MLP neurons of a small language model. Each row is named by its layer, matrix (gate and up: input weights) and neuron, and shows model dimensions 288-383. Each number is 128 + 24 x the weight over its row's rms, rounded and kept within 0 to 255. Numbers have three digits each. A neuron's up and down rows have the sign that makes its largest values positive.
A block is one neuron, or neurons of one layer that tend to fire together. After each block is what it responds to, as a language model described it from the Wikipedia text at the highest values.

L8.gate124:103131122113110113134150145114105111115098172109101115143104123115163133074146150124135141134081146151131130101153136132116141105106106126106154132128099110130147189112164148138145130125112157083137184139107149127153132081149162109139113119126158099154101113134115075110116109131149156161
L8.up124:138141115133148086126091106162175107142141109143143164150101173135167110092132136176116133119142101149111169128151129091118135158113127084129115138148063118103105154110109158152137130086111126106164159141139138178107135090095104107112148103153170109137137157096127121113119145175134142150
L8.gate147:136143164127166169134065122170133129081135113157142157119129131126106112154163125135091074103143134172105100165143149132112141141087100140083070188125109127154146141138164143152140167132104135157135111101167119157167138142170129147122117150125111146136127124106093161126146126131099121140
L8.up147:127126152132131151144105172102117138162126120126124122137105109148143085100102132127120108158142113134147144158146103160119095122147117112119089176151145123103120093138083157126140112144104086112133118132101127148096169101143156097102156118180125137152117124136085127117119143187085080167
L8.gate530:112142104118113141146126116096115152109194176104138124130104134159175099123160085147151075141130190175134124137067089156118131134136156118124117148124165112069164121149138136126151135141120117145118105173147096143122131113126134124129110145147122142141127091133159129130146170154110107157
L8.up530:106170111070119121165082106117112125119152144081144158127146131137140128144108101086125094135124126109140147118140109139126108162140131124134132142121123165110152114117081159120149128099113156147105135142071130118088105137174098154100090164154116147152124142174092134117110133129095116157
L8.gate907:082155095105081069134108150138149071139116073124116111108138124111150174124132133125150104130102178144093100131118129126105120081166134134101128131095123121152182142122112147203117153139143137127126106153130129107127111114114105116094188158094125090146102135143127195158120165146146096128
L8.up907:142135113100125139119113099089121121132092130143079146105148142143161151159136104141136107148097139113156098109103159126146129104135115108123128140120176110161097124108112149118085119133125131125157153141120139144116122176176171113143082136159144154132108099138137114157120119136147101149
Responds to: Mid-list separators

L8.gate493:138153124114105127140110135115105134114097127140124139142147110082144150129093141137125120110093180133106125146105088144131056114146153152143080100097134131111093087118116124138100146143118092163143119108105103129118135128113111134125148125121191110157143140133112117174148123196114116106
L8.up493:152096103153157160141115140160141130117106129186124088122121133146131187068141096152116098129078148086147151110106118084114103158141134143143143127159135117113130131136110130142082137082130096129102131109098148107136173105109101106098083131164147117124116154131097152098156129128130124133
L8.gate610:115090144148125131103136157105117123126112160171147126120163125162138168093103109119118117174158155128142135123092114133169132118143117111132108144133117173113118098145179167141162116088124122139133139155096070114140171116088145149120151112138148138142095168152121143158117112131108133162
L8.up610:105132149095106087156127124149134125081131120129140135141147122161127142111094096113173111108094099089131166110135083125149112126145125121119173158128150108153133097156108154157093107120109152113110116142137128120129120151081113099072096086132103134136112147114084129118129200108088125104
L8.gate881:137137089100096134136148113136105160108108145139124107124131132137190135112121197125124132166126130140136155118113165106107153111174146090131099112105130119127122108138115101148144166121122126110096108137116117106123116124109115144152126085105118103136104118119088158144131159130119164163
L8.up881:111133125122121169081127146108159118117117141141147157136151100110123143095081147101097106102128143112100122158140124153151118123101063095134155133132101077155108142113133095109140112101121098126119118130143127114210136128120100118133133089081127105136134122144130081130117121149140132163
L8.gate1516:137134130095149138111182156132134090120156143131157140100128158169177162106114128122164144159112172134139143138144108100156074155164102125149119132141099167097131157127122148156113161103104151131107154108152106089100170168104136166117095173157150120137054152141105110139124137146100131137
L8.up1516:128123159122123110130151159139139144095167157130088162103092139136116134150074109146063134100098120125129145148119104095102107165099139130154096177090166127132114120152198169156118124127142141120137166152130125117177135097138107133133130106132153125170117163126079118141182129151132120131
Responds to: Mid-word subword fragments

L10.gate70:136135140159101111103139134169134137104139125118121144130127160119128095110126128112144130169122116087121158095109121116073111158087108179128096120107130129115139123118113142113178131084120117092138141163139112132137142153122191133147161145121138105143125146159067168130118108152152125145
L10.up70:115157099152110147112161077109130081109094110100131126151138136106108170116124120126110147151174097122121150133100125081108125113115121172135113161125101110119092127113143126158142136138116158101124164111090134124121112081119138162089166100142098093157077091133112083106099132126123140104
Responds to: Table row separators

L10.gate905:118126111134139114115113098137146100145143155071161150125158099134150161112128144141120109146093124101130134148155080093091140100152160130099138152097119099070088126085129124147127127122151128171095108141188100162151101135127146146150121098112138155138119113094089138116157125114162117107
L10.up905:147145134113124144098111108129125120166137165111134101127076107129144149094164114122128160142121165132130143154118135118158139125138143134135126150173111167121138142129107129131100089116142146140125111124137116109126138134132096124103148084158095136122156124140128167123158120129179129121
Responds to: Line break after headings

L5.gate375:094129121122147141134149100095133089097146137125149138099102118061141149141156127117127157188127108157123116095124098115092139151125129107183151124151101145117111140125113096092117147146143143124108120139169096152160147126111171137121107097151086104129101088132063129145147144145098118150
L5.up375:133107092109110136116145116086145134088140152188139180108132132112145169119070131147124105137158128138164142088137099112065142124121077157159127137150129113122131128110121065149158166177102128132101143105137053169113140104163144117150117127131122115122151103108136116100138139178097119166
L5.gate654:140126143133094168139171122144118119110080121102118166182152107165158103120109130117091132139131136067147175141070167136109109143117153132144128120111114139125171135133128146118134125143110136151147144093154088104120141119107099134102093096152121118123142170175122075138085147150108075122
L5.up654:104144130142119144130176117143141123155106136128075111100169144133131151082072135134108103086111139097105130162141113158095136072145115115149112160108124111146166127130145140143114132117109132102200153103156134121136192117124136136145141115128094115124154151153140159127114142135111115125
L5.gate685:124136128115143118136097076139153137160111127107131139115125116145126129100133124081092131175140118078182120140135131142142121127107116123105067105156143128102153118133160173138136124137119178142131163096152129104173085162102130123132094093125104114110119157156134136112128159154121187167
L5.up685:154116107117142132130149073130074130153142109130121163121134123140112131128121101129126143101142126169138113137120139109073086132127173146097106144123148185173120118117148147163077138111108180165140140136176116123122152141114118154111135101110152167108137113129152132146120113121150136128
L5.gate834:087118112102149088134145118148122107106114123089160156144167122125154124116113175103119141104114173124101158106144138107128111133153126063191090110118114109122117146137142184112155132102100152121060117155157121116117126101124154100128117105125090127122077100142142118127136125136104105124
L5.up834:161080125139161108092146129117143107099122131135134204102142121122096166125158087111083122113142125093144111122142157112145093132133101143131121167110094130122137147124109161152141146116143109099138132126135096068101130152161091173141146157113122112116121142105126137161115098155049122107
Responds to: Mid-phrase coordinating conjunction

L5.gate410:109109090108137103131093151077122112130138119142101142120137107163104102134155102152174191133137121101100135175184130124109129154159095149092119146167143144138118164145159149121162094091127129151120081109129124094138135134091129133134082149102108124136105148097132125095116141160134143120
L5.up410:167090153068136113158086143123156134089089111166121102151115130112083107148154158168137163108152087096141175158145116172118096158109132094113124134139182130086109133131141130149163135127099116152100108135164119158165133129069111118100116108148112132134112084115124136146137092121138126133
L5.gate741:114130135129125126168052099159144120105116134123139111129132103132157141099161144115097118157114131123141141079128119101149146141148119167136139171112100099130112143121138117127132138152151180103111133119124151135125173202119130165120139095130147120140146081129172151159122133133113135103
L5.up741:172122150134124129105104104187183103107157131069162093131120152133104123107128152159129097112144140128141144142116122074114123089135093154185121140166134149147115154099131168142123102130150124143122110139144139100156120189130114169104138118156145154119091095137122124050132159138129111122
L5.gate794:151131150092106136131130090150110122189137109127092119145104140127134089150143089187145146123113109148181136122133120110110115156096167151079126116140118152093127112127088130113118134141114118130139171140134121140143078099120148141141159128113151126135106177120172130152089086119153128128
L5.up794:142154118106123099097135135160128148117154167131147140137120128158134114138150159127117134148156163118130088120136175107170126162097195116174147191089136122139111098116134154120161149097113113178132129153126110119113098131163119129131106117128155143154164116160106123157090106163110199112
L5.gate1130:151141146143124117144138082110116098128136092120161147145154166142108132179139134108123131113153161138166159131104161120119092091136126144133130117102105126131162171123092112213121144147092138126156136112135129136074101132177084182128147137144092143128155115125142135087130109108147163148
L5.up1130:108125127134147120116109145102155184112111135197102076171080167125106185158124159060129122097079110132064135106130133118121153160124111144131134139151088113148136149147141159154131089185149159122086117111137150126170121121091141113101124129082136155122110121136099124116143117113135112109
Responds to: Table header line breaks

L8.gate886:133110111140119131117127154108143147124134145156138143130144122110142114146143138095150128139118145151129159115124071121081107136123117152124133172144101130172116141144147101084118126142168134134120132135098163107122114130104180140106106080154105148144145121151152148127119113113152102135
L8.up886:131129103098117150146125093151174189108123165124107113150104183108139122165130109089161104152131092150123134115140119129130144114112100128112152125130085131131143114132136143122155133141167176135111123112117192117122100115151169158134126141118157147123172148103140145150177113070123136119
L8.gate1068:111128110115074142174088187116158098146148157114122134143139114134121118114132117115143128133165082169131113201072142135114107119147123127162123130133134100090121143114108147137144095116117155089174108137117079109106092141133132089116119142139156111094135158135153126138154130094146152091
L8.up1068:115162112160108147126134155115161090156139086134114100111143119126122141128152141114152141101089159153166151140140133111095099137109136122108122148109173154116112078098120136123123118148138149086084117147112145104162097105088124150099085123125089117115173100130116134113125133086140102102
L8.gate1242:196120117096147092139113125115115145143134146138083118131137124124157129111142135126156153127145096124148135119150140099167139157123119129150126112150129154124138151114179121166124122155146130133129169109174153136123162141108185099140150151129094139125121151121131196120111129086115141101
L8.up1242:135136116114156128138118166104156141154137100110097168143146155082125106131143098149122116120116153144124148133155111140142119136144068113125106101155133160148174092129156122082123153120111120136136096121121067119161124126147146150153171106120078102138110178131133124143149088113114118117
L8.gate1446:124121135135128122141144125149146112143067162107126121148107127115158131129112119131104184098116174159118148138119117107165126086161197146120101159147112108076091102097111132121147136119140120147087064117114115134149095166128112124110123089127173114118157142146106118107128150131133116136
L8.up1446:104105091148089140094122163113137125150175153081128146161131144133127126185155128107102123169144169117122115141097127088109129094182153134150116140127105147120093067130110124157134084129160093104122103154126095107147105129131129155128094093138109131112120152142105106123098115147128171138
Responds to: Line break after headers

L10.gate131:110145090145116130117098101130182119123128104093122132135184137130184159122122136110095089131125120082159156149156102151140101151143127118116117106119142108132124140097168162158105119077129111148136107136120104114105118140121144155117128089118104125124112122136123121176122144097150168076
L10.up131:136133146123081136084130151124177109137119087128133127137154119129131134071099174114121122111139104114142121135126159131136098114121161119142093149140118144114100127136117140147149133131067105056106108150133147084154121107127114168105143145115152173138105136112120131149176113117153123114
Responds to: Mid-word fragments in foreign names